From a checkpoint of a small transformer trained on Wikipedia: width 384.
MLP neurons of a small language model. Each row is named by its layer, matrix (up: input weights; down: output weights) and neuron, and shows model dimensions 176-239. Each number is 200 + 40 x the weight over its row's rms, rounded and kept within 0 to 999.
Before each neuron's rows is what it responds to, as a language model described it from the Wikipedia text at the highest values.

Responds to: The pipe and dash tokens late in markdown table header-divider rows (|---|---|---|), especially the final pipe before the line break, e.g. sports results, election or tracklist tables.
L2.up721,180,235,244,186,249,162,215,242,191,185,218,252,202,282,191,258,232,138,240,162,205,192,233,230,182,104,248,123,166,185,220,174,175,200,225,201,232,191,243,243,150,178,204,260,243,236,218,192,247,207,196,176,188,198,207,204,176,173,196,165,246,201,182,171
L2.down721,126,207,201,150,176,175,143,196,151,118,224,169,144,294,228,299,210,212,195,218,183,197,244,271,257,208,246,166,170,142,242,231,174,159,259,201,194,178,226,187,175,188,238,223,232,200,213,206,230,206,274,118,226,193,227,233,246,202,154,258,261,276,90,239

Responds to: Number words and numerals introducing a count of things, such as two, ten, several, 25; also number-like word starts such as ten- in tenure and tentative.
L2.up1106,183,196,232,165,233,177,208,218,153,190,186,212,252,184,168,201,180,207,173,191,241,249,210,235,202,186,136,192,172,241,206,193,217,226,248,172,233,251,198,208,123,132,235,181,261,231,175,253,180,167,238,110,191,163,182,205,205,215,103,205,228,212,183,245
L2.down1106,180,179,231,210,190,168,199,157,190,206,170,168,267,275,261,195,153,167,165,172,158,197,206,260,244,215,244,167,210,206,259,286,180,159,188,246,267,272,243,198,157,143,224,210,216,136,272,206,211,142,172,148,207,150,213,141,194,252,231,125,207,232,253,202

Responds to: Table pipe separators right after a row number or header label (Party |, Pos |, 14 |), plus "of" in "X of Y" names and "Top goalscorer:".
L2.up158,205,254,200,165,199,217,158,240,158,189,163,229,197,292,198,249,182,215,131,176,209,194,185,162,213,203,126,199,250,193,255,235,164,185,183,216,115,219,207,240,194,233,209,164,221,222,176,218,226,201,169,190,175,185,177,159,213,252,193,116,232,189,196,150
L2.down158,184,168,162,270,192,206,196,255,229,111,268,232,155,197,187,177,204,212,223,150,160,183,224,175,253,214,207,175,211,236,235,229,197,163,254,251,171,163,177,193,189,171,196,167,199,282,167,167,124,251,117,248,190,157,231,210,225,190,206,184,232,151,235,230

Responds to: Number words opening a duration (two years, four seasons), kin nouns after his/her (wife, ex-husband), plus sentence-initial He in biographies.
L6.up838,217,208,172,243,194,176,187,274,111,161,204,140,136,181,241,232,224,162,168,224,202,227,210,243,207,245,210,241,231,150,234,213,143,213,214,298,160,239,127,184,189,215,191,203,200,177,199,203,219,224,182,169,132,181,181,249,204,264,185,162,208,168,173,265
L6.down838,198,261,225,221,137,280,222,261,172,201,221,90,224,199,158,145,210,154,197,140,206,214,242,211,185,174,226,221,227,180,216,209,162,297,189,164,202,198,201,228,169,179,262,151,289,147,299,169,162,194,131,104,204,221,269,241,143,194,174,239,225,203,208,159

Responds to: Middle or final pieces that finish a predictable multi-token word, mostly Latin species names and technical terms, e.g. capitata, brakes, propellers, plus ft unit conversions.
L6.up660,209,146,154,211,257,213,244,293,191,161,174,270,247,244,182,223,183,222,210,219,180,166,215,264,183,180,167,127,213,181,230,202,218,179,258,241,159,210,196,260,225,222,176,227,219,203,222,118,218,229,229,247,185,208,190,149,226,232,232,211,289,211,151,123
L6.down660,237,200,195,165,194,192,178,157,234,225,264,107,183,141,232,220,115,204,280,212,233,217,244,201,218,228,216,262,161,188,213,222,189,199,234,182,251,191,242,144,187,159,223,160,181,184,145,233,120,247,192,172,187,197,260,184,175,128,155,206,168,159,177,215

Responds to: Common transitive verbs such as give, gave, giving, and also wrote, made, took, making, mostly after to, he or was, with an object following.
L6.up1492,199,225,260,229,198,157,167,144,226,181,187,240,167,196,177,181,256,242,247,165,213,216,201,194,132,298,210,201,179,124,193,151,248,202,268,196,143,188,183,205,163,218,210,208,183,249,175,169,213,187,248,162,155,177,111,201,224,199,125,139,210,182,185,184
L6.down1492,248,220,133,226,182,186,236,196,149,180,204,156,263,271,139,235,283,131,228,216,137,146,235,211,156,307,208,288,199,208,122,184,173,157,201,214,203,240,183,187,251,190,168,167,259,205,165,143,196,250,237,287,215,244,207,247,186,174,211,200,263,217,214,154

Responds to: Separators right after a year in date ranges and table rows, like the dash in 1973–1975, slash in 2026/27, pipe after 2024; occasionally joining words (and, of) or mid-word pieces.
L6.up1224,224,212,246,221,240,238,179,139,144,129,250,210,285,143,182,155,301,233,281,175,226,224,225,232,170,158,175,235,226,224,214,229,198,191,246,156,125,210,261,213,199,145,156,159,131,150,152,241,177,157,176,248,177,192,181,244,133,220,196,185,169,210,153,255
L6.down1224,157,89,160,185,207,199,173,151,270,124,223,221,202,177,229,223,148,257,180,163,254,142,113,187,197,176,161,212,201,163,169,223,137,155,228,278,232,313,174,247,139,280,154,185,126,221,142,233,185,254,204,199,175,251,237,220,168,223,230,179,183,177,199,272

Responds to: Second or middle subword pieces inside words split into several tokens, mostly proper names and foreign words, e.g. Santa-na, Tu-sk, Ti-ho-mir, and hyphens as in I-20.
L3.up320,210,199,189,154,240,211,270,266,182,221,129,197,191,228,228,185,226,160,205,225,238,209,225,217,166,207,182,174,261,144,169,143,224,224,212,145,205,236,244,188,213,257,201,289,204,254,196,214,195,219,212,192,188,208,238,248,217,221,173,180,148,203,190,216
L3.down320,195,297,221,271,187,201,194,179,165,176,186,279,178,176,249,223,194,147,294,248,244,231,217,241,188,142,179,185,177,148,176,260,195,150,248,171,166,287,192,210,172,132,224,167,191,200,87,174,186,145,247,157,249,175,234,76,215,259,236,204,157,222,223,213

Responds to: Closing = signs ending wiki-style section headings like ==Career== or ===1940s===, plus occasional end punctuation (|, ), ;) in infobox lines.
L6.up784,185,160,218,202,211,155,183,214,264,213,180,151,231,144,150,272,236,271,291,211,150,180,157,232,193,134,184,182,112,188,165,219,174,259,227,209,210,244,151,243,145,103,150,260,207,181,247,221,136,223,180,207,215,255,129,186,218,162,246,244,223,192,164,174
L6.down784,207,172,281,212,209,183,201,196,131,166,195,117,232,183,186,307,239,191,201,197,171,179,218,214,145,261,125,170,251,194,212,226,190,261,226,202,192,142,254,172,199,292,209,274,212,158,182,191,217,188,237,191,234,211,269,218,169,154,226,192,205,136,305,216

Responds to: Mostly the word every (every rule, every Thursday, every two days, everyday), plus the end of spend and common mid-sentence words like make, be, led, large, allowing.
L2.up387,216,212,175,256,206,197,196,215,188,222,138,188,284,271,205,251,187,186,229,143,124,182,174,256,94,219,254,150,247,149,230,157,234,167,203,266,166,237,174,177,181,250,232,206,214,167,152,256,178,217,165,234,164,250,167,208,190,259,194,118,222,158,209,258
L2.down387,204,184,196,240,199,193,226,194,150,268,220,281,244,150,228,166,257,231,196,196,244,193,186,195,114,182,175,229,191,131,170,264,218,212,164,183,219,202,175,231,185,193,169,228,150,254,220,180,157,266,200,195,145,272,261,186,129,135,197,247,167,235,60,126

Responds to: Connective tokens (table pipes, colons, of, to) right after a year, number or noun, linking it to what follows, e.g. 2015: or 1987 to.
L3.up1017,224,248,239,203,165,311,196,196,254,213,117,191,197,259,170,217,204,179,249,185,259,163,175,189,210,245,187,238,237,186,219,257,206,206,283,231,96,213,220,247,211,208,245,200,191,121,291,222,150,192,180,179,222,187,167,235,183,158,220,166,235,254,165,278
L3.down1017,147,268,174,257,229,275,197,238,150,210,152,234,290,145,186,182,126,153,192,166,190,192,253,188,176,241,213,140,208,252,313,170,135,198,219,227,152,189,200,249,189,250,180,202,164,277,199,216,197,227,138,211,230,167,238,162,203,180,121,145,210,164,254,160

Responds to: Short word-internal pieces in the middle of longer words, split from both ends, such as psych-iat-ry, pro-hi-bited, sympat-hi-es, and P in MVP or CAP.
L2.up419,139,197,178,214,245,203,188,187,225,233,174,169,200,181,247,315,222,155,292,201,265,193,210,160,203,156,148,283,142,247,201,162,197,176,260,228,232,180,182,212,136,244,217,184,209,258,217,216,142,162,283,220,169,166,231,173,73,190,187,239,150,202,146,210
L2.down419,172,207,202,227,233,273,158,172,224,262,257,202,285,146,123,233,207,177,177,194,230,215,261,203,173,216,201,185,189,197,222,259,291,194,196,57,261,179,185,193,184,203,232,231,219,213,176,229,284,253,199,186,233,251,176,162,226,186,168,141,155,191,163,133

Responds to: Mid-word fragments or second words inside quoted titles and phrases, mostly song or episode titles in track lists, e.g. Think-ing, Like-d, In-to-xication.
L3.up1411,188,197,259,267,190,211,195,197,157,186,215,190,307,209,183,171,152,197,284,206,175,223,198,227,202,216,211,265,125,284,203,209,133,147,171,161,182,151,153,159,181,269,183,181,218,253,71,191,249,250,273,174,193,164,122,250,152,144,213,139,187,179,193,183
L3.down1411,191,155,182,218,208,180,185,154,177,205,208,211,85,178,186,225,258,230,157,211,181,164,169,234,225,224,197,192,227,177,224,109,233,235,147,208,150,208,258,171,203,110,173,148,183,192,194,141,172,154,224,289,217,204,263,170,205,234,153,209,191,230,265,188

Responds to: Word-internal subword pieces inside proper names in wiki tables and lists, like Las-si-ter, Lu-nd-gaard, Wi-mb-ledon, and colons inside track times such as 4:13.
L2.up947,190,177,236,210,279,208,200,102,226,218,220,193,219,214,151,161,210,191,125,270,218,207,195,163,246,196,201,177,236,158,188,207,206,184,222,184,259,140,221,201,175,277,201,192,200,176,234,201,189,199,260,182,206,191,129,174,143,194,167,205,163,188,208,181
L2.down947,218,215,165,181,180,148,199,237,198,173,194,214,210,164,174,236,219,217,197,151,219,164,185,213,207,193,164,332,180,268,214,151,135,173,239,187,167,212,194,159,230,159,157,227,202,209,155,176,179,152,194,195,234,215,242,210,191,178,190,244,236,200,237,250

Responds to: Opening or inner pieces of words split into several tokens, which need a continuation, across varied text: h(ull), cho(ke), Cer-em(onial), bra(chysoma).
L2.up548,163,218,222,280,279,191,207,250,254,166,202,231,137,179,200,197,228,184,232,243,213,124,190,181,253,188,155,170,183,221,173,218,211,171,184,204,157,183,163,224,183,164,239,220,136,187,162,213,149,194,305,238,227,186,137,122,203,182,259,217,240,201,156,127
L2.down548,191,189,229,153,175,170,222,171,105,195,169,168,244,212,194,300,229,218,226,238,198,235,194,208,191,151,181,234,258,108,178,260,198,245,214,225,196,233,205,184,190,155,172,238,132,222,164,165,176,263,105,199,108,239,183,183,167,247,235,184,167,264,189,204

Responds to: Forms of make (racial makeup, make out, making purchases), pipe separators after table header cells (W |, Mar |), and middle pieces of split words.
L3.up1250,319,195,189,233,157,236,151,213,182,214,78,198,151,257,258,179,236,150,217,225,224,217,225,210,224,223,215,221,203,173,225,223,172,186,203,186,201,199,208,180,162,215,168,195,248,166,230,198,135,201,238,225,176,252,160,227,197,237,144,164,112,193,172,239
L3.down1250,195,284,219,224,115,225,210,179,226,247,269,209,206,260,136,199,158,180,205,126,196,160,161,182,150,184,196,241,209,197,184,178,266,168,139,193,231,215,205,232,190,180,114,160,192,129,294,213,210,209,173,189,198,185,215,235,156,193,158,187,240,175,202,207

Responds to: Second piece of a word or number split after its first piece, mostly in tables, lists and titles: ordinal suffixes (3rd, 21st), continuations after a capital (R-uth, H-owever, S-atellite), time colons.
L3.up515,219,218,223,283,272,212,194,272,207,214,178,203,217,152,119,267,213,208,198,241,119,160,201,147,168,165,249,155,231,212,207,177,248,168,193,204,190,176,215,190,189,136,149,232,199,216,131,265,236,150,231,284,203,159,123,237,164,131,202,133,279,207,203,237
L3.down515,200,240,239,196,244,177,142,169,183,146,172,189,290,227,230,220,214,216,170,214,248,227,197,217,138,205,134,173,255,274,205,194,165,231,204,302,224,237,206,153,219,201,215,171,139,323,212,201,206,214,163,125,244,210,184,208,176,167,190,124,186,129,211,169

Responds to: Pipe and hyphen characters in Markdown table header divider rows (|---|---|), plus bullet or dash list markers in infobox lists such as "- • Total".
L3.up1225,179,235,273,263,243,134,176,188,233,176,181,169,194,228,186,243,255,213,251,195,211,231,108,262,177,212,215,186,202,120,193,217,273,231,250,174,154,200,177,205,176,185,210,263,177,59,237,213,197,183,210,170,265,245,231,196,149,163,178,238,228,165,180,222
L3.down1225,181,181,218,230,231,265,198,214,222,213,153,154,169,239,201,170,225,179,219,216,135,173,244,209,232,266,212,196,199,156,259,176,170,229,148,225,245,235,190,219,233,186,147,225,239,217,211,274,243,220,189,183,167,117,202,179,183,189,117,309,215,167,93,186

Responds to: Inner or final word pieces of foreign surnames and place names (Meissoni-er, Tri-er, Sidoro-v), plus near-certain next tokens like According to and Candidate |.
L3.up973,230,201,217,250,206,143,226,218,207,153,238,259,205,226,257,212,176,218,179,205,113,208,214,212,243,190,211,139,239,136,160,218,203,164,205,167,174,173,261,140,168,133,227,206,216,133,260,280,236,201,180,272,152,185,173,202,134,277,198,200,189,174,212,165
L3.down973,139,142,260,161,125,235,248,161,148,254,162,157,189,191,166,267,230,157,186,177,181,201,154,228,259,150,150,200,188,206,215,140,165,268,208,156,187,182,240,282,208,212,235,165,172,225,179,246,201,140,206,130,246,224,220,279,203,211,207,173,207,237,144,215

Responds to: Pipe characters inside markdown table separator rows (|---|---|---|) under header rows, plus some heading "=" signs and line breaks in infobox lists.
L6.up303,246,126,143,205,158,235,195,246,168,134,162,180,152,142,111,299,181,233,192,245,167,216,278,234,173,279,183,162,212,161,231,163,186,267,202,215,175,230,191,219,217,242,269,259,217,235,226,195,117,185,201,123,194,138,221,155,164,210,242,177,192,245,144,239
L6.down303,235,160,223,186,170,262,224,238,231,193,168,185,296,136,217,175,220,193,168,194,168,168,188,156,219,141,251,208,215,154,251,191,202,256,120,158,201,191,223,195,151,190,149,214,243,188,188,221,227,239,306,213,159,136,277,178,152,139,201,197,278,216,178,211

Responds to: Tokens opening or linking into a proper name, mostly in sports and election tables: country codes before athletes, "de" or "La" inside names, "of" in "Battle of".
L6.up124,212,293,149,175,231,170,143,212,218,148,315,237,218,214,214,171,222,230,189,142,237,240,161,163,179,200,176,208,131,172,238,151,199,294,219,216,156,181,204,233,182,233,194,217,167,177,212,145,248,182,177,136,227,234,211,190,130,164,186,237,135,217,161,215
L6.down124,167,169,231,206,174,214,239,223,185,265,238,221,169,131,194,151,219,215,201,258,136,142,262,289,235,205,177,259,215,168,218,212,225,234,207,156,190,194,259,210,202,262,143,248,227,179,147,269,166,236,157,200,197,156,270,269,245,144,193,194,189,176,195,189

Responds to: Middle word-piece fragments inside longer words and names (Te-chn-ical, Ken-dr-a, remini-sc-ent), and "of" in titles like Player of the Year.
L2.up541,238,138,186,257,266,184,252,133,162,120,124,209,164,260,240,220,221,178,259,217,203,253,131,214,192,201,227,244,195,180,203,252,255,130,266,272,129,197,154,162,170,175,197,219,196,205,251,266,213,226,209,224,147,201,196,226,196,219,143,218,218,194,202,165
L2.down541,186,185,192,222,176,210,175,196,235,166,212,276,241,227,161,202,256,134,179,175,161,153,258,170,139,171,227,253,258,218,168,169,211,264,164,158,169,161,232,252,286,253,229,277,248,246,209,172,237,152,215,199,156,240,204,164,179,219,173,149,244,235,156,264

Responds to: Number words or digits giving a quantity, strongest for offspring counts in biographies (had four children, has two sons), also measurements and table figures (22.7 metres), and kin nouns like children or husband.
L3.up1436,215,190,187,216,222,182,261,279,196,172,178,198,227,193,158,226,205,233,204,198,118,179,252,222,152,226,192,227,258,160,220,131,193,214,234,204,205,221,156,232,220,191,203,208,264,224,202,243,182,225,226,232,156,191,237,250,158,318,136,221,249,188,158,154
L3.down1436,153,192,192,216,150,277,206,238,211,166,285,121,192,216,204,192,254,183,204,151,138,184,223,182,178,208,228,224,206,210,251,213,215,195,227,147,224,250,207,267,184,250,265,173,196,164,324,175,153,198,126,145,214,187,166,193,163,222,171,220,240,242,124,109

Responds to: Mostly the closing "=" signs after wiki section titles like "==History==" or "===2000 census==="; also scattered word-initial fragments such as gu(idance), sc(ooped), pro-hi(bited).
L2.up1187,196,233,154,155,180,209,213,199,263,160,204,169,164,259,196,283,203,220,291,156,168,212,157,191,176,172,149,270,170,166,185,190,225,173,231,243,205,164,217,280,191,198,183,191,262,255,230,175,164,224,214,251,168,214,207,263,161,223,226,200,233,200,166,206
L2.down1187,221,231,162,259,185,238,207,168,221,164,200,170,200,197,148,209,210,187,237,245,221,171,196,175,167,210,227,192,110,261,97,141,160,152,234,161,212,257,160,226,156,195,157,163,241,191,256,203,248,247,260,232,164,178,108,158,186,180,220,132,198,196,78,246

Responds to: Mid-word or suffix pieces continuing a partly written word, like res|iding, respect|ive, dep|ut|ies, plus colons after infobox field labels like Location: and Citizenship:.
L3.up1478,240,170,160,167,212,155,265,188,201,183,250,185,172,228,198,208,206,278,187,216,229,244,204,169,87,181,149,157,204,166,209,181,231,203,196,227,198,218,180,207,162,130,255,181,271,149,187,234,235,183,163,230,278,213,194,224,186,216,175,164,246,194,105,226
L3.down1478,160,215,230,187,194,229,187,211,238,209,178,244,222,258,204,214,196,107,222,207,191,300,199,174,222,223,251,159,144,267,213,206,207,225,167,273,207,173,169,183,215,201,219,225,161,177,226,202,155,164,193,191,188,135,183,139,153,230,250,209,96,194,297,211

Responds to: Tokens inside an unfinished unit, mostly the middle = of ===Heading=== markup, or word fragments like Up(on), By(za)ntine, enc(y)clopaedia, and "there is".
L3.up629,250,265,182,213,154,168,267,168,236,124,198,182,167,165,249,258,181,220,228,231,219,178,196,221,184,160,132,233,178,200,238,169,222,202,215,254,213,143,170,254,178,211,258,193,220,190,218,181,143,219,192,191,185,240,176,207,247,214,149,193,173,192,195,272
L3.down629,242,234,142,187,123,178,255,267,184,228,301,202,207,133,268,202,205,239,226,230,125,205,231,164,167,201,152,176,248,224,244,197,262,272,203,189,220,180,188,134,202,244,200,209,202,180,177,190,253,188,221,147,224,228,232,212,145,86,237,197,265,175,113,203

Responds to: Middle fragments of long words split into pieces, such as inc-umb-ent, accommoda-ti-on and exclu-si-ve, plus empty or numeric cells in Wikipedia tables.
L6.up364,181,131,270,194,181,204,175,220,292,200,203,178,164,231,228,247,203,221,226,187,181,179,148,189,223,230,211,204,191,226,214,193,164,225,198,199,232,242,166,229,229,252,223,194,191,239,188,141,241,200,235,230,217,173,122,220,187,191,188,224,217,210,141,214
L6.down364,231,157,220,160,167,184,211,214,171,267,122,176,217,230,204,200,224,242,240,193,191,202,231,148,180,197,183,200,229,236,186,196,246,239,124,233,216,186,190,233,202,257,209,208,209,198,159,218,225,215,131,214,275,184,211,217,149,196,217,193,239,215,220,199

Responds to: First sub-word piece of a longer word after articles or prepositions in narrative prose, such as exp(osure), inf(ection), ret(ire), and also aged before an age.
L2.up561,250,235,190,188,228,211,205,248,188,203,280,248,251,278,243,206,270,213,202,193,220,195,157,229,248,210,211,233,186,129,206,95,162,189,221,227,186,139,172,257,166,202,189,282,165,179,224,183,213,196,229,269,218,185,186,191,156,277,186,218,161,168,130,209
L2.down561,280,199,184,188,184,200,158,237,246,260,160,207,223,224,203,206,239,281,229,152,173,207,185,208,189,209,175,217,239,216,296,130,181,197,265,219,180,186,175,244,133,238,214,229,204,165,240,229,172,157,264,241,223,167,210,245,137,242,180,199,210,176,0,210

Responds to: Separators and prepositions right before a person or title name, such as table pipes, of, colons or commas, plus mid-name word pieces.
L3.up174,309,260,158,220,216,172,160,204,236,219,252,165,222,201,199,188,201,244,141,192,229,159,193,217,192,169,180,279,229,185,242,157,176,283,248,234,120,291,178,242,166,197,168,154,195,188,138,137,190,143,176,181,200,181,188,118,198,282,156,192,189,158,173,158
L3.down174,199,201,190,163,178,199,127,189,180,195,226,234,215,242,222,188,167,154,243,210,258,229,170,165,208,174,196,177,191,222,228,208,238,241,213,221,212,249,208,273,214,184,238,196,150,232,169,174,139,149,136,253,184,255,186,185,193,235,212,220,187,209,250,191

Responds to: Word-start or mid-word fragments whose completion is predictable, especially "inter" (interpreted, interchange, intermarry), also "pl" in Hydroaeroplane and "cor" in habeas corpus.
L3.up1234,225,216,234,299,230,182,231,192,175,236,155,341,190,236,183,171,183,246,227,160,217,209,297,165,177,142,218,236,169,134,187,163,231,203,241,184,215,256,196,167,192,142,274,193,218,205,217,207,245,200,244,217,222,199,234,156,157,305,183,217,233,188,173,140
L3.down1234,222,171,189,199,158,254,170,187,214,174,187,155,159,224,194,192,174,181,206,218,163,210,214,170,245,213,179,183,239,180,264,185,78,159,226,214,121,159,168,158,131,166,170,269,179,252,124,201,270,146,272,133,223,176,230,122,222,241,269,211,165,241,223,268

Responds to: Pipe and colon separators ending a label cell in wiki tables and lists, such as Total votes |, 1973:, Peak chart positions.
L2.up1271,214,282,191,282,258,203,176,198,273,225,204,173,180,149,188,212,257,220,197,203,235,178,160,134,261,119,160,269,230,213,217,220,274,207,198,163,221,246,209,144,147,233,224,192,205,249,185,184,167,138,203,185,199,160,160,221,180,122,119,187,139,169,157,208
L2.down1271,207,244,121,194,232,188,176,190,168,259,182,224,203,199,192,269,170,178,212,173,210,162,161,120,208,123,225,257,187,161,260,240,292,266,307,243,170,289,199,132,170,225,159,233,228,164,207,155,169,157,243,244,161,159,264,166,191,208,132,201,192,229,33,186

Responds to: Coordinating words joining alternatives, mainly or and nor, as in "65 or older" and "gain nor lose", plus and/as/of and mid-word pieces.
L2.up1202,180,241,203,164,207,194,164,160,233,170,198,136,227,211,229,189,309,240,209,216,196,241,199,245,195,165,238,206,186,155,285,244,184,219,211,182,139,220,167,238,190,201,179,176,198,157,245,277,240,187,181,169,143,211,206,260,87,194,159,157,189,177,165,140
L2.down1202,211,182,234,229,111,261,153,297,180,211,202,197,143,275,197,147,253,179,153,120,195,177,183,225,187,171,124,147,164,172,219,156,166,186,135,112,131,239,198,213,248,251,229,207,263,113,241,179,252,227,188,218,135,169,190,187,211,209,235,187,219,203,144,225

Responds to: Connectives and separators right after a content word, mid-phrase: "and"/"or" in coordinations (update or define, fourth and final), "of" after nouns, table-cell pipes.
L6.up1131,235,226,186,246,207,213,208,180,211,237,218,172,150,154,167,252,263,245,252,136,190,209,149,218,191,200,188,263,177,202,199,155,153,196,216,190,129,284,144,231,225,147,218,200,205,225,253,156,241,223,142,207,207,231,196,172,126,249,166,174,180,178,195,142
L6.down1131,181,170,177,127,164,203,173,280,176,177,198,184,134,234,204,173,154,151,193,233,169,220,240,171,200,193,132,174,194,193,189,251,251,185,221,173,218,185,213,218,167,218,169,169,242,267,189,211,229,142,173,236,181,130,149,278,238,179,193,161,208,276,115,208

Responds to: Commas, connectives such as including, or and called, and word-final suffixes (-ly, -d) inside expository sentences, each waiting for a continuation.
L3.up88,211,187,181,219,226,190,212,146,239,208,185,192,274,206,131,197,224,189,211,123,245,119,180,220,175,192,125,164,191,156,222,220,169,257,234,208,111,194,184,182,207,173,226,264,245,186,208,285,148,188,156,192,131,148,217,187,167,270,226,227,251,176,191,219
L3.down88,218,174,212,131,156,174,187,262,165,197,161,253,170,229,138,213,233,210,172,150,206,301,237,232,234,235,255,169,286,170,278,234,189,164,254,148,208,228,213,227,248,159,111,166,117,184,115,102,178,204,134,182,194,244,202,155,230,187,157,145,195,152,167,192

Responds to: First word-piece of a word split into several tokens, often capitalized at a line, cell or quote start, e.g. Ag(ain), St(age), Pl(aza), Z(ach).
L2.up191,172,280,189,250,215,246,226,166,193,256,201,247,162,205,195,221,229,148,277,165,190,194,153,216,191,216,211,207,126,131,162,155,227,234,243,199,151,279,117,210,150,150,302,184,164,212,154,212,187,137,254,204,245,223,204,163,240,225,171,231,171,179,172,283
L2.down191,182,224,164,123,205,165,173,221,170,207,165,164,203,197,228,286,189,183,183,102,125,159,218,263,142,207,251,206,171,198,174,240,188,168,239,148,162,237,152,223,206,195,234,189,222,245,198,285,230,184,260,254,189,227,164,213,166,184,121,231,204,158,104,228